Weights of a small transformer language model: width 192, 218M tokens.
MLP neurons of a small language model. Each row is named by its layer, matrix (gate and up: input weights; down: output weights) and neuron, and shows model dimensions 0-191. Each number is 128 + 32 x the weight over its row's rms, rounded and kept within 0 to 255. Numbers have three digits each. A neuron's up and down rows have the sign that makes its largest values positive.
After each neuron's rows, "fires on" lists the tokens most often at its 100 highest values on Wikipedia text that the model never trained on.

L5.gate224:111097116137131173120086105166153153209089136118166196108083083082107131108161092123138129099181165153103084106152108173163104125146100128184083167088098130070140120133092116173097144136095074141104156166038140117092094157134147128076074124125117088136142176141175058077168106153119121097164145150123115134071144049096147079092121145143153108133109107123064107137118111155142179136114108138117108143137118133136088102172152133130123122165120072078152139151049155121184151153075114131124094153099164129169152102128121189170095083127113099161119128085150071129164108112137181187
L5.up224:133158173179167167081135110179110126096107128084142109073132084144106216105052117129212148189129135162108138104199064123193155121157151125150115134120166171083117132124138142116159063114098190130113116073122106094136118136131144122116139067109132145125184145122126168059159138152153161179115114083131120116142116152096128115149097161109138152117124108059148089090120133160114128147098083175083091140115143104144066124112096098131114201159091117112129116084110159163181139122113143132088159134095098116097073114175118182092141065101162118113073089122180128064117099144148125165
L5.down224:104115102216068139137084131096086167110161180132133119122064171123093122109169123111070130127084127153138128114135152120187096143122102103162125117108153095182106120162118132090113141107081137108130169133110169112107063195114152151091164110127170133148105119091118120164080147095111148145105099103092101129135189136166110129161129112094117152147113122176102127080079065120101197134171124056098150137114098105172110143146103142090138096123132039131168132145146131072121127116165103168148235133147079107137054161115126101198163107167179117097149109140140116202118141142094101177
fires on: "er", "ap", "um", "y", "her", "°"

L8.gate113:126121130146186134137087111139123095136198107052100082149141108133097101099108186106106092103148140164099116124157082152109153173172074108131073189208128104126138124101118086117128134147200127146113187157098108153148050130163099166100065186125131124147187162141100147123128193136117106151141097214110175124122149102115165127163082151093130112101084096145141145162144097120098160152197121164115152118117134110097151091125088116106167122103159150165111149194103100120099121096125155173166127154172124162087117099111166069135118187178122095090091065080091167115113143110137105149
L8.up113:095117159131156148144070128085118088162132093156136095054136132132126141106151151093117159143118141110115179123060073182125134071080127192161114157088132113102176065132125115111084122132095191125167095133164091122121179156106150105094120152096055113171123100089132127158107136134164097172147170147133124090185162079120153061129118158096116152137121170158093139125153157166191142125186124141193158131082054132170107130086061133089133176140144130116135099132156112104096154135214120135144092118115076160107122127104096121121158175099168157094111194154130116117139096108211098132
L8.down113:031201104170133149137099086046111137144155124123135126191136115123152147123101175099093133135120153127125170094105078206173100126126139112177081079135119129140168100109143131097129162071103159150118107101136140172100161118155083161132186129063125175169163104152084109117107088153102159107128085123101166099162123218135121147103139104144102076160157131115080121093111165136114108127043189119141123102104110170134126153143115180200164110109148130136134115123133101146071208140115149135159092152123121122173145152121161112132160152059155069123119140129149091148091173166130086175
fires on: "in", "ex", "ab"

L2.gate140:070136149070128126181132145128134098144187067128140153151128133136185155095152123113114131153121085108151149124158114184085180141125131147152134022152167143150084134166182165141129156168067119100140058179159126157070104114099151163124115158149078132109185135189143067099153092126045141139096145162127132154142106140138150135138133117111072109154144041126135119145142157138140148078112098130151162187164110161120171109109112158183148141126098089167107179122088071137084125074098106170108145100097111154157178128120074083091110147088156098120067164145107126145101081094117140113
L2.up140:133146089111144163101145115078048147069124062105136129156211182089177109151174175140110142123174089120106115146146162162170118083143126187102127105077115115142154100120158151145123138153108125142092107173136101142128139110166119147145186154175145161073171150172116104078133106192128118094111108107116134117108078166088089100144115117160121098195174122115099177119188122155127150095122177156146178098100126141142146149187126146142187103137122152203163127126180112041142114134077106079140157108100186106109142085174165094070169101109146138111098114161090150124159105095091162128
L2.down140:093166112071095193146147097091164090091084108184121157137161163122142163221193143102115144133145175096100122137151138084149170131127102159091062128140148189164107085060134166104178139120073084085172151120090084133119124136088149142099147129124075126137157146132149151131153154174101130174093146166118118154144107199135158103084149155140109152120142124115142175135182119198122118151080131132166175145091159180119141161122140115136123176101078089169157114087108079126129088108086118107120117154059106124119087162160111124089172115167151120094112134109099118092145068106047089099
fires on: "Th", "th"

L2.gate160:117023103097141149065091065087110138178116099111133131080135122080152159149113142134105127155111132142120090128090149139163124123166123140191078106084115153109150158131161161121201131107135163151103147144131143102060030149122111121156127166105136166051121152126132120138121132109144138147139106045177116095104165102125144193146092133201101131157146109176155107150186113130119147094186100134155061130094097063139112106172040107157132151071112084150131108091185127145155133125144079100177106183167112098140115108134143089107096152114126098086125146094116163146132145132106086143
L2.up160:146013143078137163121148071065106177122151118117159127134090072094136117139136110146158142139117141124118125158069121115141129111118151130125043104067121220072117163117127174124202120106155092132108144170146181099099090105117103077138147174111131153084122133093122123142140146089198140130115109083158092105143153055097127185128119098123125125142123144146130070147124132121112207100137131146144056126112111071148086136178072113115079131123123087121165110115179142162137078122191078130133097156148123081185147124128134141096117103107161119083135179056149094142156142121100101133
L2.down160:251116138147074130090143058132090137117132120138122151148181101087142131150114076134101116195079147108097133078131105143126164123118096117168130060152128143145122079141131140152206142103103096094117100138205089130083097131184102086126149139084066174122108215109117131133155168085127149163129049075159130131172138123108131124127124154148151178156168128113182113080191140081128108150182117132119132115153106129119105184133099123109113115149166101110098068096087132195103112148183127133127085171161144145127147116116146131093137122066123142186139130153099126165105094093113157164
fires on: "dis", "fi", "is", "f", "mi", "ri"

L10.gate100:081107140079129133161080126161134153078138103097188166114151092141067129147137099172082139131112109149120179123114113086135137164133155169127134112117122152140140128110151104185112148109078132133149172100109155146097120147086143183147073101140118161102140134108167110084058154100091110126131105132143104166149142145063086071125106090173162168137133108077173110103087141179116149077162152074121081178137118166124106112101046128092161075129136152138135116136110062152094118064171106103107107140104103062146039167141120127080096072153097143099119056170102126095093063072135089114
L10.up100:089120155137142150121156110131152160149137068115166159108098128153187063148107121153154138136116191084147228098071104111134128188128130138177141155176106158119162119152175137111155117135100153115110162135148114202114127178153067075101094142182176102097067118098066107109081132109139088090107097115090114101126095209081162093076123137113124164130128099119176100115098107163108163104183136140131155128117162149171115183139148116110100187139123147070129104178130184134190157079136135088086131138087169093137082172205104088120102099136134092119143128092155127140098101158115127117
L10.down100:131148141122093098152219135119174131138103140183145196158167090094113000149150191119141123131171127105159207118130192130129115100083098128218149146149110112133147169159115111137109142110112149148067121134196108150114144122061125180082181148145140126100077118096104129088132101067105122138080166080118113111112097118145126103156160128096186137134137112163137122152130147194147150153171138117103085140146138117141188121137137137126136110107141075125118197158103129132140115141152162160127117153125103135116137139116116109100075148117147153118067137106133156115164118119098138122
fires on: "\n\n", ": ", "| ", "—; ", "(", "; "

L9.gate91:153121121144162109127108124153157102145147110110074118123110095147157133166092153141102174117103146110115158108102133126116075136090118109081142090160132125127140110076098072113080122135156072069131085075194143156156126182103124129100159153060180136125150099185158153137107099132135137145159180129099180121135154048091160101195085107099136185130095116125147066182134091108141093121179122112149161084110158135060164131106110204086037134099144190182094139200127119072145162111115162123143117153111150143148108127137142126113131082166154124055112136080082159079129173112149117143
L9.up91:078110113130064151139094119117154179083117107090107096125166140149124098126139143127131138155119093166170169069101163130116139160170161157116127085191145134095107104137103130144112160150132170026153063133144139150131146106120086076151143110073138164098095136061064091147139108167076134203145127122146143113141143101044191112108156145092063154141163138151138106204086089144141071143116140109132148138177128113153165146145128193150135135097136144138183117067130181152107144149130171126154112121106110086155147170162063125140109166100156097112147101080183112127092111088179120068
L9.down91:134172107089113099111144118055054166060088104095129102127145118137109169128128123077135098075175141168146137089155176179037155122104178144142097124105183129125122101110142125056156137088164108140116169169090123121185096080114191084145108075052129113139101023067118103173176146168153118121150127139090166134117090084103137115107129164133141131135131139116115165111108114131079112137121153065097137182122137111112151120136157143116120087090151139121138148149148180132078189110158139135125127137124118169157174125089150122134092155113149235155126087148097131138105099084150141150
fires on: "un", "in", "ar", "Un"

L6.gate207:159152126141125163137149130176165124100114114161154177121131115127121103037101152139145179130162160151050172169091106097168114089103169220153143117132134093121150151154074107168133154170145139144066117127078139157136151126172071166131103112124165100163095137120073116166126120178129101100153136179139126138102096106171182127093145056080159088113102097180077086149095093134113129139113151087109109218093163143156089103176163132114073130141132086171156159161151082119112120066113159148129093148077079108151109165114145159068084104101123106081111117150134151115085134102130134076
L6.up207:128123117121122075116184163139133158045108128104128150147082161140098114139139158112092129130166128147079178148113092102145138111137131158145167126169109153156169125148137129086124068143144091106082128177158085121172127100163108192093076156132131068215191088149159120123217116170125094113105090122119169155078102109147102117123134092159114138033158143062102124173114138117056165121138141153144114198116127075110101151129104109094059120174103151145119201132148144124050126112176117172127112159101139094056133140102098097111135144120153117158120126167120103162141157172090145145
L6.down207:106130174125121088079125130081112105067159140106110151146126111146130000152152165145110097126131113156161123099114147152189159175157145142098160143166145079178112052182152085123110102156089154131123097139167104092136134165107171158183104126121174150133141149112108139093094101118143100118149135114105149134088139171086132099084145145134140133132126130154107170101165217135126133164147071110103193098159144146120131112098157124120114168166106125149029107074111125107171130109126137095116091133132146115169109129141164148140127111143168078119159139118134094122108129108049072165
fires on: "es", "\n\n", "ies", "- ", "\n"

L10.gate107:088118121147147154131150094098138130111137146153144102172081147109102161123183097147093174120093126166125140101084052040164135085119193105106112165177085116162110114107165132155154127105065141086116122090126112157081094101179116145093143109064111118109111110201126166134113208107148109096160076124149152178150192114087103118109101121162139136116166112186154120141100161156126167166172095114128083136150100049150110125119150075060096126157118134108123139099110146108149187135136091144119096121100145129177139156123079141080108135167105134143108126081081175169091194106081118203
L10.up107:115094136141140171119180104098130110115163168144200099116111107105097130098163157067124067146125152181132142103142087094120169119166208079138168127108154058163158094082154148122100171132155137149166148100128152112088126168098100076136126078129098074137076098164150122109124213120126085098130097067082158131117127114108104108159151119119097189130165125103144116125132198115132142180144114086144105142140081046120082156206129061094120140134131138166123105123052169120170129148108078143118198152195082094142117128111086111085141117185127108080141122100149104130138135117110118137
L10.down107:242134133152184117173151143125129105169131162143129153223110120150134087138128172117160098148156137091126114137096135103132111127092117119085138137106142150102184091122104083101172095142158111074131122154133140093105134088170108119134144141166074128070101130142185128144107141101147054151059130109107150112143130105182134100095159099135194146113114107114108084124152108082185135074127102163159091145137131093173125159152108129046143153168144042132112129103143111165077090140115093138165177124163155162185074143090134120153157192186097109125128118100122174202114154116074142159
fires on: "f", "ir", "four", "x", "Wi", "ri"

L2.gate295:140158155066106113142193047071119169087094138115186125085166094187144113142099132209205069145159188116178125167128106124161144157137131099119143084129187129142189116189166126103102141121165119169186094142131079138105183131101124206180061093118168095078136123081146082125092126152149113175149084115114082115116119075120111109184084149083062091128159140141127109090126094092131135125122146079124170134098129140113138114133140145116154080162114124156161133148126132131104134142174148141167138100110150169145108087120171138181118107120136080107170127176145138135099095135161123094
L2.up295:132118114151146087154137188175121146110056084115123138118124191182092142093135111104085097160119169097143093073129048177101164120098130141103106142160125133138093108178178101046122178140178189147116128102129105137079130157188088131156173137134152118182180129149196074145116151090047152130112125141066118151133162087148155111148109112133137105161104125129090115136091136152085114068121117103162138095142106146127121191086128117181163123100126139099161126097171181075147168139095147136065168137147110159113181153183170127150125157169116140099129130115147186098129107113083106062
L2.down295:163138118099077094146105163168088189117069113122135139116115189111169128123151142201089123105142111126128130119116097080125133175097098129073101146152119122155202072081124121115112082096135177123177147100145141155148147160172121051122129109155097102079102167120143143156131170162152137132094167087151097154126122130136145164121086132180148172118157198145102141135183121196120157129095059106151085118092085203109155073136121101121071124118158103094158160124169064148088200137138153083114160092124124093183152157088163148087132106055150142118116141097095169132119123087103184141
fires on: "op", "b", "umb"

L10.gate163:136078089111128129103172022119092125116146129082120150178155085109185188147109142084116094176092158121149141133105112135115147151156134154160095134054070116129135140106140103169124138149076147125197102130161160103120123146105089123119084109117163143156103178104155123100127173152125115127123118147084124109189124103120185126182091102115028166152129102095150100119128062129108095191166131115099148152095100146173104068107097091149102083130155180164068063110090163142183170126173117139128143148105115108109133112128102135085091128124146214117124107069162148146136112165188156147
L10.up163:151070129116134095111119116192160075118145103136098108155113138092114134174104180121151127113133164108143118127095122125172116108130103076150096134082121144110119101170153125174112096196110145120170113115173125212172106160095129139140080115170127092164137106080118121148068141191093082169156134102100126099184125119090167058194143119183080096089142169125136134106078098150136081131123184116153109106107103139190107159085024120146122111108059133188060107151128167137149112115113143091128150134121154160152192117177151133116164136109117123131104143156120156201171126210133107106
L10.down163:100162142103162129195155093095120155165128098151106141101105087128074123145122160098165149123115131089072116096123130104151066156123059107131129111118120156101153116153103141102090104172101145076174158090121129187126183178160108095131161140110128089112082109167111158108095112118167108157184145122081180160149134188143145105164137080086139180060195092083121146103107215155093129127143206118126148099180183090138061161090112128103097106138118100136121079146124083056084058177156129168118181116140156165118126143136118168156115190113125122156110110106143127092127110111132083151
fires on: "spec", "em", "ex", ":", "known "

L9.gate285:128152118108127063109155140115135119072127076155148071144139118115073147193170088107120096102093122119113096082099144104144166161154111143117156148093129160124163139188163141123195085148090163050107107082116168149048126094124137141146129136138107126109149136085179101113152121110139122109142162139052158164147135168115101089090176127152132126098106135162186124170114130116057148127118053087142086144126154079131186155111117126146071175171127169104126149083167175117120146113103126127121162143143084057147134085208071154120140117139203098156108105088134173167133118059100162134
L9.up285:136137123103124117103155114156123128127127130100168094135142202160093144142120170156111118125127132180126110153109116116130186086154111116082178097142123140141165149147138160124146042167073108135121160189136092175126128157100206175140122152120065145100187108130114094106118075107132145125135136105176145197140123106150149096159083159080141185144091092105102103123118103136090169135110117192086100082160090139164160147060110124160083178138160192121145151113193171186143116189128140101145190130166137083127103158126108128074169190101142199111186132146076147130159127076157134085
L9.down285:192111123112133148145202098186110147105111109125114147157075155162143113174116121111133104070144179122094144066198125125111119136157107136124134104164043179115143128111085117176121133173100117118087115148144124112136065122143116125084151147148092111073133114087141147166141078133097126076147113100135131172083117137175104159169088076123154116111162159105084119125067159142136145105107146101117091148084038131171084147077129103102123118067063079108140112125073125133134093102145122140147100162103122120120094162104100121122127115186181062188124145151101240113182154146140111170
fires on: "st", "rel", "coll", "W", "D", "R"

L9.gate176:156188204130117131129125144118156141116109154151151142089135148130119130149170095126127208148102105093145104037086109056092113060146163126164148114138136098158183091125077148136101170163089044146141135136142037149175111127074141161156136115075101111119148085122167101140128163161157182169118112088114129106095160099163098113123179108131075129088109132117148105100128139142146089146181132068108076163123092164153167111145154118117139076122125160183117084063097108166180104128139137124097127124164093126163146069113132127138088169102116041140160180097155110111114117122169102157
L9.up176:156113147081072136155128191125189115088072114162161181169078127122197112172143081148099125132167095164094105091088082035123114115091139126142161131160126140155151120117157187157175132122116108104131117191108084122120091124126140118132123151057161100083121173118075118151220101173140117165110131119101099087077105091101112135180138100111157115099097094090086112110147125104196194136162125173127143130130176124118117124162150084137198085122159128156140151117099109131092086104096135156131151143117166094170111047164120134119090177126177068151144139084145086126113146112132138155
L9.down176:219136127129113137127197120125138116101075127116168174134107144145155060101126132138105128099177103083132170113123104059120111149101116047148148096177095123159098108082125077145085146146105132165112088097138161087159164073144103059090145131110166114124158096154075083117152126169112123142113167099055101085107117216154116095137168114120106162130107147076030137155121134088131111153182097105119146108150082083128164135120123108111121096151173126110142113106078114187106170111088185166138083103118088169085138148116139093151164164151157145147083133145153118143108172106096111071
fires on: "o", "u", "No", "vo"

L10.gate41:141100149131071092149172100149100165173147122145155086125127094161110084128078153146142190154112183117173106127133156158129095189141105186205152176073138122244154179125184125090140107160117105185126141113132145185139118077091132140124174122133111088116134121130113108094109114121105106129127114115089159108060189118113125137096087108115190121137100095130121155184087143087141125150141156102165118110077139101129142067136133127052083115132100183138136122099098132111088102114180114110181144148169147139108076134136170082136140186103078140091139146152134141115152127154167228155
L10.up41:070101110157133188144129115101069127127103124103172098146146139101128061106173154098139125095159128161125131108093079133192093093072152137152083192148148160136061148180193121140116160118154149104142123081175204108120125040115128156074074160082124113155145157119149152114073171105173156165190102145098130114154071100140175160150124134122132161163081111160085157102078163090123091134139122114190112148170093110124109155149129118102124118149065113152119127099108144139105155079138170123177122102090095075118109117139121090154127149091154089189110147066120130096148079091128134067
L10.down41:127131162114186191119171069139175138102053119109114160130171150118111032162094182200130134181141143155136094108133088191174166116094155147141121137147132140121146189126109137149092146138163146175119119082141159106167090124105145138132107148172188117136121113156044079150128130158136125087116125157165133107118133150141111168091104100098124098132135151113143107190233137144106101161135141132155148138122079089132120098121107088098127140155155144116149186157148103137082124091130149105157214188093111063161127152109124127138093131109147091114102142155102118152212119093076111196
fires on: "ex", "Ex"

L5.gate200:137119150129078152064138085150160071151180129116083178104183157108171098091155093064073131135087142057069161132135146083120110153089144176162082091089103123108155110136109100124134163179166116087115149170111120156163149109118118194121120150109148114120107090132120147150158111087147190127058096141182148124146137111103139090145113160131145131046140122148118102169113139096139161213145130168164080133111130134139127137102097140143172182120088119078185102147110160066124126109159172135187137123137075138109145183175129180130178077120086095159106168162096119138143161195123102142
L5.up200:132130137105120178067137157130142199100150125135174100172128158123161105133112143149126106107144161156134089148105096193119135139162193143149139154086132115119114164171140082144126122106122121072138181100112150095102220153123120117107115153119125116152187101096084146112070107119140157079091105111143178143093168080157125180157193130130185166092126159147161108065113070084083135133109092119115118125095083110095035114133150174133204113145115119111120141170132140090128092134056219138183159126130104157103140194136148132123137221163141133141119182150122140094159117139138090114
L5.down200:241111254174093144106128107131154155182160131108145125125122094153120195140124094073103142135128128128111102161131144147118051068170130109176158137100115098141162090126075079140130143107241160140124119139123163129147146175099143127104149151116137116177135158143162147141151188136157165126196089180103111157134147132105179154125120130172126151099152139139125074163153190085111119156084116143115148131093112088121092141090131123160146108146085171079103173118125127133212112127079146168177162189136096112117132120183098180128141125129151111127124120137092111139087095133146149126
fires on: "ur", "prom", "l", "m"

L5.gate98:135124174132106174089152153141193191096113155165102193064122098117119049178079147108100128077091150130141105090104114054093052082116164133211132116143126191126096151151153105083135118176160093135152168059128041199147063111159125142181151161125103138194134118135122136144126116143152159122113181100143088153088175093098087126134139136106163139084179134145142144130122078121170125165127101156132086116107117112146098099171133111098135071103127161084136171142150101111144135120124098084137115113127151094152139121107084143119108117089131146077120167175157112176182123130149118099
L5.up98:140138152126112151097144122115147110078136103172197167108153077088142134076158120141111053048193119184150146148168094103152129075144156129069156132166152123126119146173130104146094161110109115087125096143105180148167118163096111158108040145133053128134094093193107076103155163141122208135130156124086154122079149125145144084160100172120120137095120120102069108104148090077137204172118134147155160144172124095092120144119105149196128143167085177095080094096098131111143098129122140169118144148117147120114121101120111130124060143144118123092134098163156177101103113143034164131
L5.down98:159171109114099136167075107061098115086107119129136159121137061146105139148143123073093060115147086193087129125085169108112164073129129087151118148170134120159099154129122124146113147120165154150132115121183101126107120095127129158161157160144149050148158125132155101108141131137119197182121052072062099100111156136129094087155136130141046200095161105090059145170146137099157145118172101105140153160182126124074161142161133179157167093156075149176138115125035093127145140071126141190111133171120099131131132142134176085127124127118166105107163114145153065103115136137106140079
fires on: "u", "qu", "o", "Qu"

L9.gate322:151158118208186128101159164157145066150091115175122138089145142157111173147157092118125107107106144079069097177165122084116113129093137129167145162109106158125125078102134111132055130154133124146136116107059155108127131172177177113074173069099123129128098114147190138099104183115115085106121151112217084099148149134127113100133162106071129095075175146177120187093077138113140125179133091115145155138069118116151138193206131134164144168093158126094131169156132085105126086094144127093100120102090115181137098156104166154173102112116126062113125063124124100068162113120121114140
L9.up322:140110110123157137147125121119130115149077176079068096111165151121128120169129100154159106171104125152141142096091144092144183181178137139138086135097104189135161064102146172169124089103118196177148162178155152164141132138137205118073161131170114115085135163120115123157171132138148060096132168127139067171135089146081103139150129163138114155129115174159117166125114121171143130149112132170108112180142129092169190100155078155145188125135086153103154145076129185081199124121094173131130155155170165114178068158108149211117118099181160092104084124114137108127065115123083117082
L9.down322:255161143165085117150106168114128190096161156115119091102110098121130141086076139106120082079126119102164181108122110161124171059118105106101136098061082079143169129141138066094175128115110169160154079090065075109118102120137118129119086122142109209121176094125102137091131140092146145149111167142121124108180166128140171110121153152171173130172118163084161090138189117062082163140143151154100147096132144078121134131119142141094098175144110071141098104077111155083105150120105074102122165109157161117149097101117157128145125132086133137100148126121178132155136084097099156093
fires on: "d", "er", "and", "re", "ud", "ap"

L9.gate161:107123097118114072182145142106085179130148124146171136150130142143179117102122158114102099128108133126125086083103125116177128152128111127171099132156110119098085147168130104109124149128123128206137089162075136119136114110147149183125097086173153172125125193115120148084167120175102170092115114146188161127126194158130097144162059109251054102155155070114167150126134166153127146140122102122164138093125184154087110135169135121124067161111109117162115153124155129072137208198094144163143124130126188193095117121091138143097110096125096100107156160056142104183192147112155134120
L9.up161:154160142085122118176100192160080139122115095095123093117150128096048159168113113120100073108085116139176105089123156147109157102168107135136164191194102178226132125149161148112124163102149125147123115183051113148060166204125182199111146173100114095162129121177130088163097134160143122129116192131137103151131126102134082142108123115115116142072168083131167093094107105089080121124169080122106124087117087155121105137104105150101147091197078123077154153142122130120087147115128121107143131158123122103161142178137169097131100112134087112084087083090112188090126096174139120163
L9.down161:175124130147099089143146149176123137121118131129180116130080118152084129140126071116111138106167119049126206114088120155095110166104145119147132098122112151119076182110101114084121113103108164143118112184128107093062137133104111159093099119121098095093118091163061141134151126106190175088069145114126172142136162113162141126156092143160159182184154126221142107132117084131129078122095042186130154108158129113131113121147125122093189131149112095110167174117104077194112159126118106129103100108145140118154110094045155138079144143091137221197116098089170101158104149128098132076
fires on: "ill", "our", "amp", "wi", "b", "ag"

L6.gate34:100158084145085124171109130139165105127116199132160087107122100121140133133093063131143112124159122141150176166133163086104113090140134134119101100165111159161101132150139147152087153116135128141180144114137195120114095135172100142082046110067118109194171072140080157102102145084123107130156147131171115146097119140151114139112113137130074093106192160135177174152122136147131146167117141140141090094101180086133118134138177143127162193131113140067085145186150143121061176139087127126206125064192085091154133106118138144141100209141127192143052137051123143116112183121105122085
L6.up34:181138140126146118174144140125087135136135117140168125157152082148174144103092161085158185122175135076135056163150074149093135134118125160126082166136114148053086105102117095132116143142135139156187067138113133126132081110149135088121152117178087138125136108099097145097155138134154142116142160188164109117122203126094192116192127171153087142126114117103050114080075125150127175090151167126167196197166182113071136101154074165111147142151089076106125132110075113091107104142134119103121137129159087114176148148149038187146157118118115131193107192077142161119136151133126147152
L6.down34:130145161116123094138145208153079120161149150102158114198120119111062145123169124160147144103080143148111102072129104105137134129185135149128073121124110168100134167080171144204139206162117103093109124097130129107110108111159176079097105114160145176094122164165137143117142101166166143115137150103063110115129157094131099146095121150190121099177208124169153161119107154161120084147153154075151129154103156181171165099136026091138154106149137090103110177087170079113132101123164129094093051108104101106143110126112109171113161129116203047131155119136112095133124150139180139134
fires on: "if", "od", "af", "mov", "ali", "lim"

L10.gate323:196118103103145130136123091162144129128101112116161151135152108166139012077098177138140117167092111178099176123093109096145156142141182194139159116140140141172148139154121067120118138113087126125112168085120127113081098140090128190132102107138100071115143103062123065064084095117160129120115081107147150105162084158133157087051139124169151124129145120142131085126079115175127161088217126112126106186119168149120150088188093138114121100098128159087151092121126103123052126109131095132053102119123124087120139125119130167092106118087128087145087128064142157131055098120155112083
L10.up323:127112094121163106197148093145092088147080171146103189142131127167154030084110170132120193115111134150161229160087117098120118131136173148156145161158157139195114070096098075078095145146140122124084168114115135124112114162142142157112055091122133094110129138102172075126126122102103155113117110152153162161134107115146092091067115118139146143098161093134111117147086206153089170096145130083093108128136110131116118096148040142096082096138130157069127154109160113088143140124169129135032112123114169111094156142071114133143110123100100076130120120074131164116083163154163123085
L10.down323:102132146122137155122134123124140126116134121092124149107124141129134000122123140132123128119112137125091189136115113128141119151117136139131155123130119130133129135159148118124119111156122090138126119119114131130123126107106112118118126144120144113145118150136148113116119142131111119151124122140119126115111153155126130118154119138115115128094112111148131134103116135122122118121131129127159134132112131128125148130120120109117125142130117112108106136126118115128115133130090133128114114150110131119130122105129134144115116128146114138139144113133134142112131120136156126106
fires on: ". ", "\n\n", "| "

L6.gate208:130154128104167096060152087091133162151120106136105126115127142121114106174153130095080063082176040048141148164140096113210137122152143176136155123138152123100154100187145089113112150152176132169088095149205116210149158136138121105124165114089125155125128101171055161142135142124174141124086139125097111148153143164151080155121079112110107141148089159140111089157145130114162123165181161081115074150087093125144171157171167158091151183110127131116156178105143061176147158114186122116122145125133168164165088153128111096186131133104110099173125097116083061148152116121099149177
L6.up208:143167087097194165121155053138108154133117129155147131158163075126130123152082177117126109107181079060059201148159131089190153096133144148109139108182139152105082162092166123089162093062069038106100164193153123160159094096113122154093112083142153146104072122149144132113125200109135109140104128146183132108108157123132096144128100102114175156134116100127180078070143102159101103142117114116108140162139085133112142146117141120158119136042136098090167145093075137133169126161199162146109181149090161158169144098107152119107107159138118139141112161121104085134085090122164159139
L6.down208:086169102159130137192128115142123147147167137182123092075133134172121172080196098153107094135130111093144079124189145181102062156091114135129069132142143079111166132127108169107182152137133120141127158091166123102136103154131179109161071215142144105119160118190105108160085131163142077136147118144150157111159171067127145070131155180127158132159122193144137063141156122127110071113118165129152109133113203156138103135086097060114164185106118116151100126146122117170089166123151153139145143154121107064126156151151118128156166177096109138120081075183105164195118185110155141096
fires on: "y", "r", "bo", "one", "s", "orn"

L8.gate303:172124116111092126169115200167100118110168121127147201113180143133112168156124102106086172103188122105138156138120157182083123119120137141180059136092176117123165186145180129117119162153042157101212069067178161127136155109125128100084107106095119055136123119124155095133105116119133134159178132153107109128111124189133110161144133116111127036134180145132151164125117161167140102085137099150116093155088140113162168098097120113136155142114116151141088178107189114196150110170141070139142146148090114135101144169122089089069144109137071158111148146100075130120120102177078096091
L8.up303:120145118102158141120106247151099153077156104127154158160138180131141083107152159146091129089159145108082199191144109131112166147122074135122119098122180160127132118154165147121129097120137143149160149150120142191116088071118084118127138162161119099107214116130169141095210166121164139160123171143164111118016172163121133139152136139111155141118118141157144146164146180153097150112078112170142138086115138134132149125093158097128120212084106148154112138125198114088116150105161072167181117117150119137142112137138136175115097085149096141138102143072092197185140117087112177156
L8.down303:163161095101144076171126167089144102121117052090147149112110124107148159183090166141146157135169127067150126209115167166122104127143141130139165095062191154136092130146117122121114144148134113157125094145174122180133135144156071101136153154156062172088146108098132195117167063122123118094053092152140119126105093123137099131105170121161096114118144146114108119132104112143146147089147109129159172147114088111162123089204153138119106119145125199144136136092098081093160140151089119123124110114154147207135168177097184088092134169221104152174129102182125125160106080185189140085
fires on: "Th", "eb", "th", "bu", "af", "Su"

L9.gate172:106131124142141140134180167108134126134131118103153166086176166160136148186086124156158085124154148132091077154098116129135146105114101117182137113133091198104139103138143117080157148142091085100127110174073118168135112136220081210060142183148175121162087124203163093111139039161137120089103123116143083135155084119133134142117086090133119103082098108099086072118160133098089138122160102129206112148107124098094120075111089105099097108169111106145186181137064156149168125104129132095084108146126166143107104146103101184109113078144125126133138127115055183108123128098088096178
L9.up172:160127127078101169137100124064139216108138134096144126135143128122138108131115139126086168122151122115113117134105065119140130150202093063086177106124113150131193079119171155172129152130111073118099159207160121132103119117163119104156068094101089149125141117110090185104150131188124047135125083110204104074170162041195121120142165158157152130115144126159125128214201093129128136149134130133145136126121131097144110131131056154111151163128055145175169075108156139135160135126107171061116132083103142167168135154120183114139142121116097112114082124086121122148126099103136164128
L9.down172:133158127120108121103065148121174185130135095059096207155123113134107183140156120152138147150126143132138175110158125178185153122148107114046039104158087122105133130111116199147102163121057123132125116132113132143110104119140132111145110141181141142140126091100131194147128111137110125109101145150140066124052145066156070186121126190155082112098165076095157170121134166141133115127155161110156161169127065212140116188137201132141151145144151134156107149115132135129171098114130145184123197098102158138138124094160112172103141169160134131105117146107107074103205068135130163134
fires on: "Th", "th", "ra", "er", "ter"